config.yaml
d_mlp: 2560
norm_place: "pre"
positions: "rope"
init_std_down: 0.0
doc_mask: true
train_tokens: 688400000
dataset: "wikipedia_en"
MLP neurons of a small language model. Each row is named by its layer, matrix (down: output weights) and neuron, and shows model dimensions 112-207. Each number is 50 + 12 x the weight over its row's rms, rounded and kept within 0 to 99.
A block is one neuron, or neurons of one layer that tend to fire together. Before each block is what it responds to, as a language model described it from the Wikipedia text at the highest values.

The comma or space in full dates just before the year, as in "January 20, 2000" or "18 August 2020", often in birth dates.
L3.down80:68 59 57 70 32 72 44 41 47 64 43 48 52 67 71 43 61 38 35 43 41 52 54 60 22 51 53 53 34 52 56 47 31 63 41 48 47 40 40 57 52 53 55 24 57 52 68 71 57 44 53 32 48 45 46 39 45 48 49 42 49 51 55 46 46 41 46 63 66 57 36 59 43 47 51 50 52 44 48 52 42 37 46 60 57 44 46 56 45 56 23 25 34 55 35 47
L3.down157:54 67 61 20 54 37 42 68 36 50 55 75 44 52 65 60 72 32 46 49 45 44 57 49 67 57 54 72 43 46 46 47 71 65 55 27 59 44 56 55 52 57 62 55 51 50 54 62 61 52 45 41 30 44 54 53 48 30 45 35 45 50 65 62 90 47 38 25 59 48 47 50 41 52 53 61 37 50 45 36 40 44 56 50 41 33 43 39 49 46 41 64 18 54 38 36
L3.down306:57 48 63 48 62 75 62 58 67 26 51 61 38 80 53 39 50 50 46 48 49 64 42 53 43 63 26 31 40 28 62 63 60 48 54 58 43 57 64 44 51 70 47 40 80 42 55 49 62 38 56 49 49 74 57 47 84 41 60 39 44 60 57 34 36 52 51 41 50 49 46 53 66 40 53 42 51 32 66 38 46 46 61 37 44 50 57 50 26 43 68 56 49 40 45 31
L3.down804:53 45 53 61 46 52 57 45 59 59 42 34 40 54 54 51 42 54 38 38 36 37 41 42 48 55 57 34 41 49 44 47 50 65 44 54 66 36 56 70 53 63 35 48 43 62 60 54 50 32 54 58 44 60 49 41 42 41 39 48 41 32 43 62 68 50 47 64 54 39 43 29 53 39 40 39 57 38 40 49 56 46 70 82 45 41 53 51 43 33 47 63 43 42 52 67
L3.down1033:56 66 74 60 68 41 38 46 42 33 36 62 48 74 74 44 63 44 64 46 28 76 38 49 42 65 46 26 47 29 51 62 42 46 11 44 55 47 71 60 64 49 60 39 34 60 54 34 62 63 50 58 38 46 30 66 54 39 57 57 18 41 23 51 45 52 65 52 65 65 54 64 50 42 22 26 64 33 38 53 42 48 44 46 33 52 63 57 44 44 81 55 25 70 40 55
L3.down1616:58 29 42 47 50 51 47 42 39 53 57 64 65 57 82 56 60 41 42 33 59 64 38 46 57 41 49 55 30 54 61 60 55 51 57 31 58 72 53 40 43 39 54 71 51 57 55 44 42 47 68 70 42 49 37 40 60 52 39 57 34 46 38 50 58 47 27 38 60 84 50 37 44 41 44 59 43 44 62 68 47 42 50 59 58 41 48 52 43 36 28 47 43 55 58 42
L3.down2323:58 42 48 49 51 74 65 54 58 59 51 66 34 58 54 38 51 52 64 43 54 73 68 64 64 53 45 55 47 52 56 61 48 52 45 33 49 26 38 56 43 56 62 46 54 36 48 51 65 26 62 59 50 49 49 43 68 45 57 42 40 35 45 54 45 57 46 29 35 54 41 54 55 30 57 25 41 36 40 45 49 66 62 40 47 48 54 50 49 32 43 31 37 68 45 31
L3.down2484:75 48 49 51 46 60 64 51 36 30 43 41 39 56 63 55 58 58 42 27 50 45 40 61 50 56 37 44 41 51 65 63 51 71 49 38 70 54 39 66 55 68 41 38 48 47 66 57 42 41 47 50 56 38 65 43 37 57 43 59 61 59 50 54 55 49 48 41 53 56 38 39 58 46 24 48 49 49 38 54 51 62 41 63 64 51 57 57 43 32 51 56 48 46 45 38

Main-clause verbs right after a person's name or pronoun as subject, especially speech and thought verbs like explained, realizes, stated, often split word-endings (expl-ained, summar-ised); also action verbs like moved, settled.
L5.down161:60 60 31 54 50 66 31 34 44 57 48 30 46 45 38 65 61 40 48 55 47 43 54 54 73 31 42 36 63 46 46 48 54 44 58 39 52 46 71 54 39 57 40 58 42 47 61 51 54 64 66 55 52 69 51 51 41 61 55 62 42 44 46 48 52 57 55 56 67 33 43 56 33 40 53 56 63 42 62 57 59 58 23 46 56 65 57 41 61 50 44 54 36 45 70 44
L5.down274:44 42 56 39 47 48 64 35 52 61 56 35 55 49 41 51 34 51 34 45 56 36 55 29 45 29 47 49 42 35 88 31 40 26 47 76 53 31 42 44 31 48 33 60 68 41 69 50 63 59 44 59 47 53 47 61 60 59 55 64 44 36 53 40 60 16 44 49 37 48 42 63 62 63 47 63 44 37 31 43 49 38 75 49 58 54 47 48 29 33 60 43 45 36 57 68
L5.down1004:54 54 47 58 73 71 56 47 55 50 40 42 44 51 69 73 48 60 55 44 53 47 41 44 49 50 75 49 25 45 43 44 53 59 62 56 56 51 34 57 70 52 49 55 71 38 67 58 61 37 44 51 35 62 32 13 66 56 56 55 53 38 58 54 44 29 39 59 39 52 52 54 25 41 35 56 72 58 46 32 65 52 45 55 57 36 37 47 58 43 55 30 84 78 60 52
L5.down1032:41 51 58 48 88 38 45 64 37 61 44 39 48 42 58 68 55 49 42 36 34 42 36 56 27 36 50 53 45 64 37 43 44 53 48 62 57 51 42 64 69 52 62 67 72 54 74 54 73 39 54 47 49 58 31 33 80 75 31 58 47 27 52 37 44 51 43 63 59 56 45 43 39 20 46 58 51 44 41 44 43 69 45 42 48 57 29 52 79 48 59 34 54 69 42 53
L5.down1355:55 53 34 87 51 65 34 47 61 87 54 58 47 50 21 53 37 48 45 54 28 48 66 46 54 54 48 48 35 47 78 44 30 54 67 33 61 42 67 32 47 57 37 47 60 45 46 54 51 40 52 48 40 53 36 30 63 51 42 72 76 63 48 60 70 38 55 47 46 87 33 46 55 55 59 38 59 37 35 14 53 47 35 21 45 57 61 53 79 67 32 45 45 45 49 56
L5.down1382:59 64 57 43 34 59 55 50 50 51 72 55 13 38 49 49 50 39 48 33 58 46 46 63 41 49 45 81 28 53 55 45 31 41 68 63 55 58 40 39 45 55 47 40 63 48 35 37 30 64 45 44 49 61 37 57 50 39 47 55 41 48 37 48 55 44 59 45 68 56 45 70 50 74 52 25 67 58 66 57 55 52 84 51 48 42 28 48 56 79 22 49 56 76 61 66
L5.down1864:62 48 39 53 62 48 53 47 35 50 46 53 49 43 30 71 52 45 58 54 45 59 45 56 51 25 60 32 34 56 58 47 51 52 54 45 58 40 45 57 51 49 48 46 53 36 52 34 54 43 40 66 35 51 43 21 38 53 58 42 57 86 51 58 56 55 57 61 72 69 54 67 36 54 50 60 40 40 47 39 57 73 43 54 65 54 41 56 42 46 42 49 43 47 59 37
L5.down2228:40 50 32 67 47 44 69 51 51 39 54 50 51 47 25 63 16 57 41 55 54 51 48 45 43 47 59 55 69 58 65 52 53 50 52 59 47 34 56 78 64 68 47 67 66 33 64 53 43 58 35 70 48 55 72 58 63 81 20 54 44 40 47 58 44 46 40 56 49 33 67 48 66 24 53 40 37 32 62 46 57 50 46 50 44 42 62 61 60 50 52 53 54 60 59 42

Final periods and line breaks ending a paragraph before a new section or paragraph, plus leading pipes or dashes opening a new table row or list item.
L2.down847:49 52 54 68 60 41 43 85 43 55 51 58 47 29 50 69 54 46 47 50 43 42 66 25 54 54 46 47 42 28 49 55 54 51 70 44 48 54 39 57 41 42 37 50 49 38 44 54 51 80 49 39 58 54 60 44 54 50 42 43 55 42 51 61 48 49 63 50 67 55 48 18 45 23 54 50 29 49 30 48 42 48 49 61 66 67 50 46 47 52 38 46 44 58 54 44

Verbs of saying or judging, often just their final piece (-ed, -es), before a quote or "that": commented, stated, described, remarked.
L2.down1120:59 52 16 61 66 77 52 47 55 41 68 30 45 65 48 55 49 35 61 43 47 58 45 24 38 07 43 51 35 41 50 52 21 67 47 39 61 24 41 43 60 40 60 70 52 48 52 30 38 73 42 50 46 53 38 54 41 67 51 45 69 50 38 53 56 42 64 63 58 55 58 50 35 40 40 29 63 47 81 61 44 66 56 31 45 74 47 45 43 51 55 55 74 42 52 62

Commas, brackets, dashes and small function words right after a conjunction or separator that open an interruption or unexpected continuation, e.g. and, being / that, by / was to.
L3.down75:33 49 53 44 22 55 54 53 34 72 62 48 62 52 43 63 53 61 43 47 68 45 35 36 45 50 47 55 36 72 54 47 21 63 23 54 42 80 65 61 82 64 53 51 48 69 23 37 76 44 53 79 51 25 58 78 43 42 52 54 69 47 41 51 39 27 53 49 37 59 50 70 58 35 72 50 56 56 48 49 64 47 32 37 31 63 37 35 58 50 66 55 53 37 42 46
L3.down753:42 70 45 60 50 61 54 21 52 37 38 35 68 54 44 59 43 69 41 46 52 33 47 51 55 43 61 66 70 40 46 51 15 63 34 29 46 61 51 76 66 53 52 49 45 49 32 60 63 38 54 67 44 45 55 74 52 36 54 50 58 54 64 37 68 48 45 43 33 67 54 33 46 44 43 32 73 49 30 59 56 63 35 51 52 57 40 50 68 69 70 60 63 61 44 49
L3.down952:45 50 57 48 57 46 51 39 46 53 45 45 67 56 53 65 46 54 55 61 22 56 23 39 40 43 62 53 54 51 41 51 34 71 36 50 33 67 46 44 15 51 45 32 49 35 55 65 42 41 70 57 58 46 50 27 37 59 50 35 59 70 35 47 36 75 61 49 28 30 39 54 72 48 48 19 40 55 51 40 47 44 64 55 55 42 26 41 70 31 52 50 42 58 49 48
L3.down1207:63 37 55 54 60 67 63 54 61 81 45 77 58 62 35 49 57 29 23 72 37 30 48 31 49 51 61 59 53 48 47 61 45 64 72 23 59 21 65 52 39 60 53 33 43 55 58 41 43 46 60 42 48 51 60 33 52 51 52 40 43 54 54 39 46 64 60 47 57 29 74 50 68 49 50 66 42 55 60 50 67 71 49 52 67 48 44 45 76 43 74 32 58 54 60 57
L3.down1289:53 57 40 40 42 47 50 62 21 74 46 32 49 61 44 54 34 65 46 46 30 35 46 48 39 46 30 40 64 53 14 64 68 55 49 62 44 58 51 75 46 39 51 68 52 62 46 32 35 40 65 67 51 47 55 58 43 59 59 56 61 50 51 36 50 53 50 43 39 48 50 69 61 41 50 44 35 28 30 52 62 49 55 57 41 69 57 64 52 46 21 42 33 62 52 62
L3.down1805:58 57 51 30 53 42 48 63 46 50 50 40 44 39 44 55 61 24 50 65 42 44 37 27 58 59 54 50 58 51 48 65 60 68 51 47 45 43 41 44 21 44 45 55 40 49 49 58 47 41 53 60 46 45 55 40 60 57 40 62 49 45 58 70 63 48 55 44 58 57 67 58 73 53 65 53 44 44 44 54 37 61 63 52 51 52 43 56 57 33 26 42 49 47 36 54
L3.down1855:66 47 54 48 40 60 56 53 48 57 47 62 65 77 39 51 37 41 30 59 39 53 23 30 58 60 46 50 51 57 22 63 54 79 35 41 44 57 62 62 14 44 46 64 27 36 50 55 52 49 55 48 46 46 74 32 57 59 53 52 42 49 53 48 29 67 46 45 55 43 52 49 62 15 48 47 47 46 56 52 45 64 49 59 56 59 48 55 52 31 45 42 53 56 62 66
L3.down2507:52 47 50 66 31 49 51 44 49 45 70 40 54 48 49 55 40 55 46 36 56 56 53 53 61 45 65 45 61 65 49 45 52 34 32 51 55 47 63 37 61 52 63 52 48 54 35 64 68 40 43 47 54 55 48 45 65 34 25 51 25 64 48 57 37 52 54 73 51 57 17 44 43 51 61 61 53 35 43 51 41 50 49 50 45 42 53 36 32 48 39 36 36 44 44 61

Digits, pipes and blank cells inside markdown tables such as quarter-score headers (1 | 2 | 3) and football appearance stats; occasionally predictable mid-word pieces (rein-for-ced, doct-or-ate).
L5.down54:55 43 67 68 63 67 43 46 55 40 50 54 40 59 44 46 64 41 51 51 43 40 63 44 46 70 51 47 44 37 56 53 76 51 50 54 47 54 52 60 66 60 38 46 44 46 39 64 41 32 58 54 42 44 43 62 53 57 59 55 54 38 34 41 80 40 58 63 48 36 43 41 53 47 65 47 40 21 45 32 43 63 45 40 52 35 42 52 61 36 65 23 40 46 57 39
L5.down789:51 67 41 48 57 71 63 35 56 69 24 40 58 39 44 66 39 50 54 29 63 63 65 33 44 50 51 46 42 46 47 60 35 52 77 40 48 55 66 62 65 39 50 36 62 34 72 47 72 59 46 48 49 43 45 38 50 38 38 36 39 28 48 50 40 62 53 48 79 46 49 52 47 36 30 52 45 55 51 54 32 40 50 53 70 45 49 66 46 72 66 39 49 61 26 52
L5.down1485:64 66 48 56 42 86 46 52 44 68 41 39 64 71 49 36 61 36 60 69 64 60 52 36 47 49 53 63 50 18 52 59 64 41 46 61 55 38 48 46 58 85 44 39 43 71 50 26 54 17 32 66 56 55 46 41 52 51 36 55 48 47 50 65 61 43 51 58 38 48 26 43 60 47 44 39 51 42 52 84 32 65 68 56 75 47 44 41 44 41 62 56 47 72 20 53
L5.down1951:70 41 35 54 57 62 36 61 41 53 40 35 55 72 74 49 44 45 40 44 47 35 55 53 53 46 46 57 44 63 35 57 56 52 30 52 46 52 46 60 42 63 42 60 62 67 26 33 66 83 55 55 56 53 48 41 41 65 63 83 56 56 44 46 47 51 55 44 65 56 46 28 61 04 52 61 44 57 50 43 62 37 50 64 55 27 38 71 26 40 50 45 43 33 63 51
L5.down2014:52 48 50 39 42 58 47 52 49 58 68 41 40 66 43 33 64 62 49 65 36 63 42 71 50 27 46 38 48 27 50 33 48 50 43 48 33 61 38 58 62 59 50 63 32 33 44 68 42 40 45 54 52 47 47 59 30 52 47 59 37 38 57 54 42 43 33 55 70 64 71 77 55 57 54 45 66 41 55 57 56 59 54 53 40 34 56 32 25 52 47 53 55 65 44 31
L5.down2031:47 46 54 59 62 50 39 62 19 33 59 50 49 59 64 47 48 53 58 31 48 32 41 40 67 59 55 45 61 57 48 56 58 74 53 49 52 46 25 45 75 54 57 65 53 37 56 66 36 62 56 51 70 57 68 56 35 47 53 51 65 63 23 43 70 41 42 61 41 66 32 61 46 42 49 45 49 45 34 52 36 40 57 31 60 64 58 58 52 31 42 84 54 47 86 59
L5.down2315:44 46 21 55 44 45 43 57 55 44 56 49 60 49 60 59 51 40 49 46 32 46 53 37 54 42 54 41 60 41 45 49 68 33 48 39 48 46 21 63 61 45 43 48 62 48 50 60 36 62 64 55 54 66 60 67 53 65 36 60 35 49 41 42 57 41 41 57 65 46 50 55 60 66 35 44 41 51 30 60 24 53 51 59 51 51 56 52 45 50 64 56 40 44 45 63
L5.down2489:69 47 56 46 60 45 57 65 44 49 40 40 54 47 52 50 68 52 71 71 40 63 58 60 49 60 64 41 51 53 65 60 42 43 56 61 49 35 49 26 40 49 46 51 44 41 37 38 53 62 53 47 41 49 49 46 55 49 47 74 48 53 54 46 66 41 52 40 60 52 55 45 68 65 68 42 53 37 54 41 69 72 35 55 48 24 31 41 44 64 78 32 42 38 39 58

Hyphens, dashes, colons and digits joining numbers in scores, times, ISBNs and table cells, such as 0-1, 4:39, 978-0.
L2.down445:59 47 42 58 45 51 53 68 43 34 71 48 34 52 38 29 52 21 19 51 35 59 33 69 40 43 46 49 48 52 63 47 49 39 12 59 48 69 56 55 41 45 54 58 48 44 40 47 45 34 24 48 46 40 56 58 43 62 65 50 51 53 28 61 54 68 53 45 45 44 43 69 56 46 69 38 55 42 62 50 57 54 70 69 56 66 51 38 52 56 55 49 65 53 32 48

Sentence-final periods, usually fused with a paragraph break, that close a paragraph before a heading or new paragraph (e.g. "Houma.", "in water."), plus table-row pipes.
L5.down592:35 56 79 59 34 40 69 53 46 60 63 42 45 49 60 60 40 45 54 22 45 51 38 44 46 68 39 57 28 41 66 44 68 29 59 76 30 69 41 55 82 60 46 56 55 63 65 37 27 60 29 39 54 47 60 57 68 39 47 56 52 41 50 58 29 50 53 38 56 46 81 61 50 56 49 33 27 45 72 54 53 63 36 43 57 49 55 47 43 40 40 35 47 63 42 75
L5.down615:68 45 46 53 47 52 50 58 61 38 44 69 59 43 59 43 21 48 53 29 60 37 44 64 51 53 40 22 59 68 53 47 56 62 47 32 49 49 59 69 78 55 39 61 40 46 65 45 54 48 55 57 67 52 52 35 52 51 45 50 32 59 65 47 49 59 53 49 81 42 68 38 37 32 54 46 51 65 44 58 42 44 53 44 33 59 46 57 52 73 59 38 35 53 45 48
L5.down1143:42 31 52 47 64 22 14 50 64 71 46 57 48 27 67 59 36 43 60 70 37 57 50 61 46 73 50 34 48 59 51 73 45 68 51 52 41 65 36 59 53 57 40 60 49 45 64 66 33 65 48 56 50 58 49 35 43 51 43 48 62 34 48 47 54 59 59 52 41 75 58 83 43 54 57 56 37 66 53 52 67 57 51 42 41 41 64 50 52 46 49 58 53 59 62 47
L5.down1479:55 43 33 50 48 54 49 73 48 53 39 41 60 52 52 41 43 39 69 36 54 45 42 56 46 34 44 59 60 47 22 49 54 64 62 54 44 56 33 66 53 27 32 47 52 41 44 49 51 63 39 51 64 52 50 50 44 45 36 44 41 59 42 71 53 52 38 54 46 47 53 35 44 71 62 49 45 42 31 36 46 69 49 44 46 61 59 27 63 44 47 44 38 39 66 61
L5.down1874:56 27 59 30 59 36 42 49 64 43 31 42 43 36 34 39 42 37 63 51 55 52 47 51 55 50 47 30 53 54 49 61 77 48 50 44 54 48 51 48 64 66 58 49 53 30 46 40 38 55 59 30 56 55 81 11 38 58 52 34 60 50 58 48 42 58 48 61 56 67 46 42 46 51 44 69 37 49 26 37 71 72 42 63 71 55 59 37 62 76 59 61 59 34 31 47
L5.down1955:34 32 54 38 60 44 59 61 49 61 68 45 59 38 46 48 48 55 24 42 56 66 16 41 63 54 53 41 55 46 46 48 44 60 60 35 54 53 61 50 48 55 29 74 68 45 53 65 41 53 50 46 54 55 10 61 43 70 48 47 45 39 43 53 38 62 54 46 52 41 51 54 44 47 67 50 39 71 49 48 38 37 59 58 63 59 31 55 58 50 46 28 34 52 71 75
L5.down2267:47 36 35 80 36 40 53 60 51 37 53 53 44 65 53 54 44 50 45 51 35 83 61 47 62 41 70 59 58 53 50 72 32 64 62 40 44 54 55 51 66 70 71 43 46 32 45 47 46 30 50 51 31 51 37 46 50 54 61 63 66 51 42 50 48 31 51 57 43 46 35 71 36 61 52 33 53 48 39 58 45 42 50 51 50 41 41 52 61 61 35 52 45 47 52 44
L5.down2442:40 64 25 52 50 34 54 51 50 33 76 41 73 33 66 51 52 43 32 55 53 58 47 59 77 53 45 40 53 49 45 54 63 44 53 64 72 63 41 54 29 44 62 45 28 59 49 55 47 32 51 59 70 48 29 47 47 50 40 84 67 40 67 51 36 38 62 44 57 67 15 49 54 60 55 41 69 38 58 59 56 56 29 41 60 55 37 46 61 44 59 48 65 43 40 42

Sentence-final periods, quotes, parentheses or table pipes that close a paragraph or list item, usually before a section heading or new paragraph.
L3.down276:48 50 35 67 62 46 48 71 41 42 54 59 53 27 50 58 50 42 57 18 44 40 45 46 44 53 35 49 45 69 49 53 51 54 68 47 67 48 59 48 66 71 36 48 69 58 29 54 53 59 34 48 47 29 59 60 57 71 52 32 49 49 41 46 51 39 53 46 48 43 33 24 66 33 64 41 49 43 59 66 55 76 47 46 40 38 41 55 48 32 60 61 57 35 53 35
L3.down548:59 62 51 52 65 48 68 66 27 72 60 50 40 52 58 62 63 34 30 69 62 63 53 52 69 39 48 50 84 38 48 35 54 54 72 64 37 54 58 64 53 45 42 73 60 44 49 52 53 35 31 39 50 24 41 61 52 36 32 64 60 55 59 60 64 47 59 58 57 60 49 37 24 53 58 64 47 55 63 77 70 61 54 67 60 51 50 84 28 50 28 75 49 39 35 52
L3.down802:46 64 45 41 38 37 68 54 30 37 60 66 39 29 49 77 74 56 47 33 28 51 61 57 41 81 29 52 54 51 34 56 67 69 52 43 32 51 49 63 47 43 48 48 50 38 65 55 48 38 73 59 46 48 42 46 54 39 38 62 66 48 47 42 60 38 55 57 36 56 44 37 43 55 57 57 36 51 28 57 48 59 49 70 62 45 22 67 50 43 32 35 59 45 51 47
L3.down940:59 48 70 57 58 56 39 60 67 57 32 47 57 28 60 67 49 36 62 47 54 51 67 45 45 36 48 58 47 32 56 51 58 57 61 43 43 49 58 54 53 57 46 52 58 56 40 60 74 37 38 55 55 51 57 51 49 46 49 52 49 47 54 60 63 57 46 46 43 39 74 47 48 27 65 76 22 13 46 43 51 51 52 66 62 38 49 60 40 38 48 64 21 51 51 64
L3.down1407:25 48 54 59 49 36 63 52 35 64 61 36 50 64 54 52 67 24 46 44 31 59 70 62 36 73 44 55 61 53 39 55 32 39 53 52 49 48 52 43 40 66 46 65 52 58 44 46 46 44 52 59 39 47 23 49 40 69 26 67 54 49 45 30 33 47 60 60 57 54 59 36 51 29 57 59 61 48 38 30 40 54 65 56 38 46 69 41 43 61 59 48 54 46 49 56
L3.down1826:38 60 47 41 65 45 47 55 56 46 47 48 65 42 46 65 56 47 52 33 47 42 73 54 42 45 44 75 45 42 49 53 52 67 52 51 37 44 63 58 54 39 41 37 50 50 40 54 50 67 56 56 45 44 32 55 57 57 48 47 58 36 65 59 49 34 62 57 56 61 75 33 55 24 54 55 44 31 31 48 36 46 49 67 56 52 64 53 51 47 54 50 55 45 48 43
L3.down1850:62 52 34 65 51 53 47 45 53 58 43 56 48 50 48 45 53 58 55 50 38 48 61 38 55 46 42 56 54 41 35 48 42 67 45 39 51 27 43 50 66 66 56 44 54 63 53 57 37 51 45 37 69 36 53 65 48 56 62 45 59 46 49 62 79 51 73 37 45 24 63 54 42 60 40 47 45 62 47 42 40 37 51 45 39 55 59 53 65 42 61 48 50 43 41 43
L3.down1983:51 69 36 63 61 48 67 46 45 63 58 64 53 29 52 64 67 50 57 50 55 60 59 57 49 65 42 53 45 42 55 64 63 58 55 24 52 60 58 54 52 43 60 57 51 56 71 35 42 44 67 44 35 73 42 62 32 50 50 51 67 43 36 50 36 40 44 56 62 45 59 69 48 54 61 60 61 48 46 45 48 71 41 39 54 61 52 60 57 73 30 40 35 63 34 35

Hyphens (less often dashes, slashes, or "rather than") linking two words into a compound, e.g. market-oriented, station-keeping, Afrikaans-medium.
L2.down1167:58 54 35 61 73 50 56 46 40 40 44 69 53 26 62 45 61 40 44 47 51 36 56 54 28 55 39 65 38 56 64 43 81 53 59 59 45 54 62 54 60 47 55 27 40 51 67 54 63 67 43 49 55 85 71 67 40 44 60 39 42 44 61 62 32 54 38 61 37 41 58 71 56 27 42 56 50 49 43 54 64 52 43 36 54 28 62 63 55 60 30 46 41 50 62 62

Main verb right after a person's surname as subject in biographies and reviews, such as made, joined, announced, said.
L3.down269:39 52 40 50 45 66 48 55 34 71 55 44 46 43 24 66 29 47 37 20 44 44 39 64 54 40 34 55 51 58 29 51 71 31 37 50 24 47 24 52 68 44 63 49 50 50 57 72 70 53 44 25 38 64 42 48 39 60 35 52 59 40 46 51 56 46 58 43 63 70 60 36 50 34 47 52 58 34 53 52 49 50 44 64 60 51 58 42 42 62 53 25 67 54 55 69
L3.down488:39 49 57 58 56 53 60 64 41 36 43 68 61 64 50 39 47 45 66 60 24 66 46 50 46 89 56 35 45 46 72 51 59 49 41 43 46 61 50 44 36 42 43 47 34 44 42 51 66 57 43 49 47 47 51 25 81 72 58 55 56 51 37 53 44 56 55 42 51 26 42 73 28 51 35 44 57 49 60 44 42 39 39 43 51 68 53 62 54 53 54 24 35 58 54 39
L3.down615:38 45 25 59 55 46 66 71 43 28 62 53 60 63 53 60 47 42 57 38 48 65 31 43 20 61 40 36 44 63 37 59 37 96 37 44 39 50 68 61 57 33 41 49 53 36 64 41 66 61 55 63 66 52 38 54 39 67 41 57 63 27 48 65 30 63 50 63 42 58 37 53 46 22 27 54 62 52 44 52 46 55 47 54 59 54 48 57 41 61 56 38 31 66 44 49
L3.down1061:56 44 55 41 59 54 51 54 59 44 49 35 62 46 55 55 49 36 48 51 71 43 53 43 51 49 44 61 40 64 39 57 40 67 49 00 60 45 54 77 42 47 03 47 33 37 72 66 39 28 57 46 50 70 55 35 52 73 50 62 54 31 43 50 26 58 55 38 63 43 44 48 58 28 42 55 50 55 58 57 50 65 49 61 49 48 62 52 56 54 38 42 56 80 60 32
L3.down1514:48 31 30 40 64 51 51 53 24 65 60 50 59 34 52 82 40 73 42 61 32 71 53 33 36 60 40 46 68 81 43 48 61 68 26 49 42 50 61 58 50 66 24 41 47 53 58 54 58 62 51 74 84 58 48 51 63 64 37 58 54 28 48 42 47 44 48 74 60 98 34 50 59 32 56 29 46 37 38 61 67 49 52 54 57 38 63 62 41 58 57 39 39 48 34 43
L3.down1585:50 44 61 56 31 59 61 81 45 72 82 50 60 53 38 75 26 52 44 41 39 53 47 48 48 16 39 61 72 61 32 45 58 30 44 53 67 21 78 61 51 41 65 65 40 50 53 60 37 50 46 51 42 57 56 46 43 58 31 54 59 60 64 67 39 49 35 45 65 48 49 35 41 49 45 54 32 53 41 55 62 23 33 64 43 51 51 43 33 62 63 54 54 54 51 44
L3.down1838:32 58 49 47 57 50 63 66 61 31 36 62 46 67 41 45 45 42 36 57 37 54 50 66 50 71 57 37 44 58 47 52 51 66 54 54 50 46 52 56 47 38 59 59 24 20 39 60 57 47 57 66 35 46 40 27 46 37 54 49 53 47 45 56 49 52 68 39 52 49 59 41 40 39 28 48 62 34 34 42 29 36 43 47 60 56 76 58 57 52 67 48 50 39 79 48
L3.down1957:55 77 45 39 43 62 63 68 82 68 51 54 53 32 53 34 58 41 48 22 23 51 28 57 52 66 33 41 49 68 36 70 69 42 67 31 47 48 75 35 60 61 31 44 50 45 58 60 29 61 47 69 63 47 48 33 36 40 53 70 60 26 27 45 56 48 49 43 52 57 46 72 48 48 49 26 42 41 60 61 41 60 35 48 53 63 38 52 22 56 58 37 53 59 46 41

Punctuation and connector tokens (|, /, -, comma, and, or) placed oddly in tables, slashed lists, infoboxes, or where text seems elided, e.g. "minehunters and -sweepers", "| |", "//h//".
L5.down78:51 43 60 44 53 54 53 65 56 48 47 45 59 34 53 70 34 21 57 57 46 37 58 25 56 69 37 58 65 27 41 64 52 76 40 48 35 56 65 67 52 51 41 77 40 46 59 42 37 37 56 50 48 37 48 28 51 47 46 43 36 52 36 35 46 48 40 41 41 45 43 64 71 26 55 66 41 43 55 36 62 60 45 53 39 62 54 82 55 42 33 31 36 34 49 60
L5.down240:54 49 46 40 50 54 49 37 57 61 46 51 59 78 55 34 50 57 57 49 31 44 57 49 33 34 74 37 60 58 40 39 42 70 49 50 34 42 56 29 34 54 49 54 56 49 54 33 50 49 42 52 52 62 66 60 81 66 35 51 63 40 47 49 45 59 70 63 53 55 39 93 48 58 47 36 47 50 56 62 34 46 46 54 54 59 47 26 53 63 57 36 41 53 20 44
L5.down393:55 50 45 58 48 43 61 39 64 61 45 53 44 51 67 60 45 61 64 54 35 50 39 41 50 34 59 60 50 60 53 58 38 31 54 51 56 39 74 49 47 49 51 45 40 55 41 38 44 40 59 35 44 48 39 60 54 45 64 45 45 75 51 64 50 51 36 45 65 39 49 38 46 42 63 42 52 51 51 29 59 61 40 51 46 50 26 35 30 47 50 30 54 69 52 46
L5.down720:65 60 70 46 47 68 30 58 64 43 69 53 44 82 55 54 48 39 64 64 39 47 55 49 63 66 58 49 59 46 69 72 49 53 40 48 45 43 61 39 63 22 16 41 47 59 41 39 51 35 49 57 50 30 48 64 60 60 57 35 57 53 45 41 46 51 05 51 46 41 45 57 44 49 56 56 61 69 46 54 40 70 46 58 76 73 34 45 47 37 49 27 56 51 48 28
L5.down1025:61 51 48 65 47 38 43 50 50 68 67 50 65 26 53 58 56 45 34 61 43 63 52 46 48 63 34 64 64 49 60 54 54 51 61 65 56 31 54 55 47 44 35 57 52 54 55 36 45 42 54 71 61 44 61 51 61 55 57 53 41 49 73 58 52 62 45 29 61 51 61 58 73 54 50 59 43 55 73 39 42 82 55 45 58 52 39 60 51 57 47 30 55 30 57 64
L5.down1688:46 30 62 44 43 43 17 45 67 59 66 56 42 09 48 46 67 63 59 75 41 41 43 63 24 60 38 67 57 58 50 49 49 68 51 64 43 41 37 48 27 36 52 70 57 39 42 66 39 62 49 36 48 58 61 35 56 52 58 33 55 30 57 52 65 68 58 55 54 22 40 48 50 55 41 56 38 66 50 57 43 59 44 25 56 39 56 51 46 54 53 48 45 59 51 58
L5.down1858:50 63 50 50 36 54 60 52 31 42 46 53 39 55 62 40 39 50 69 59 24 30 59 40 43 83 68 32 41 52 33 44 41 45 27 66 42 68 45 43 44 37 40 46 21 52 75 50 56 55 48 68 57 59 44 45 47 74 72 48 50 31 61 61 33 59 45 60 65 29 63 53 46 51 41 50 58 37 43 52 35 44 72 42 76 42 43 55 46 54 56 53 31 41 45 75
L5.down2460:36 26 52 45 61 40 67 55 47 79 54 46 55 46 53 56 52 50 28 43 44 47 28 37 50 41 33 46 52 43 33 59 60 63 51 50 61 69 73 67 32 59 58 68 44 44 65 46 35 43 38 39 55 47 67 73 38 49 53 72 22 61 56 23 46 64 59 36 47 53 63 45 54 30 63 38 46 44 51 43 57 41 61 59 40 65 34 74 37 54 41 65 54 48 54 60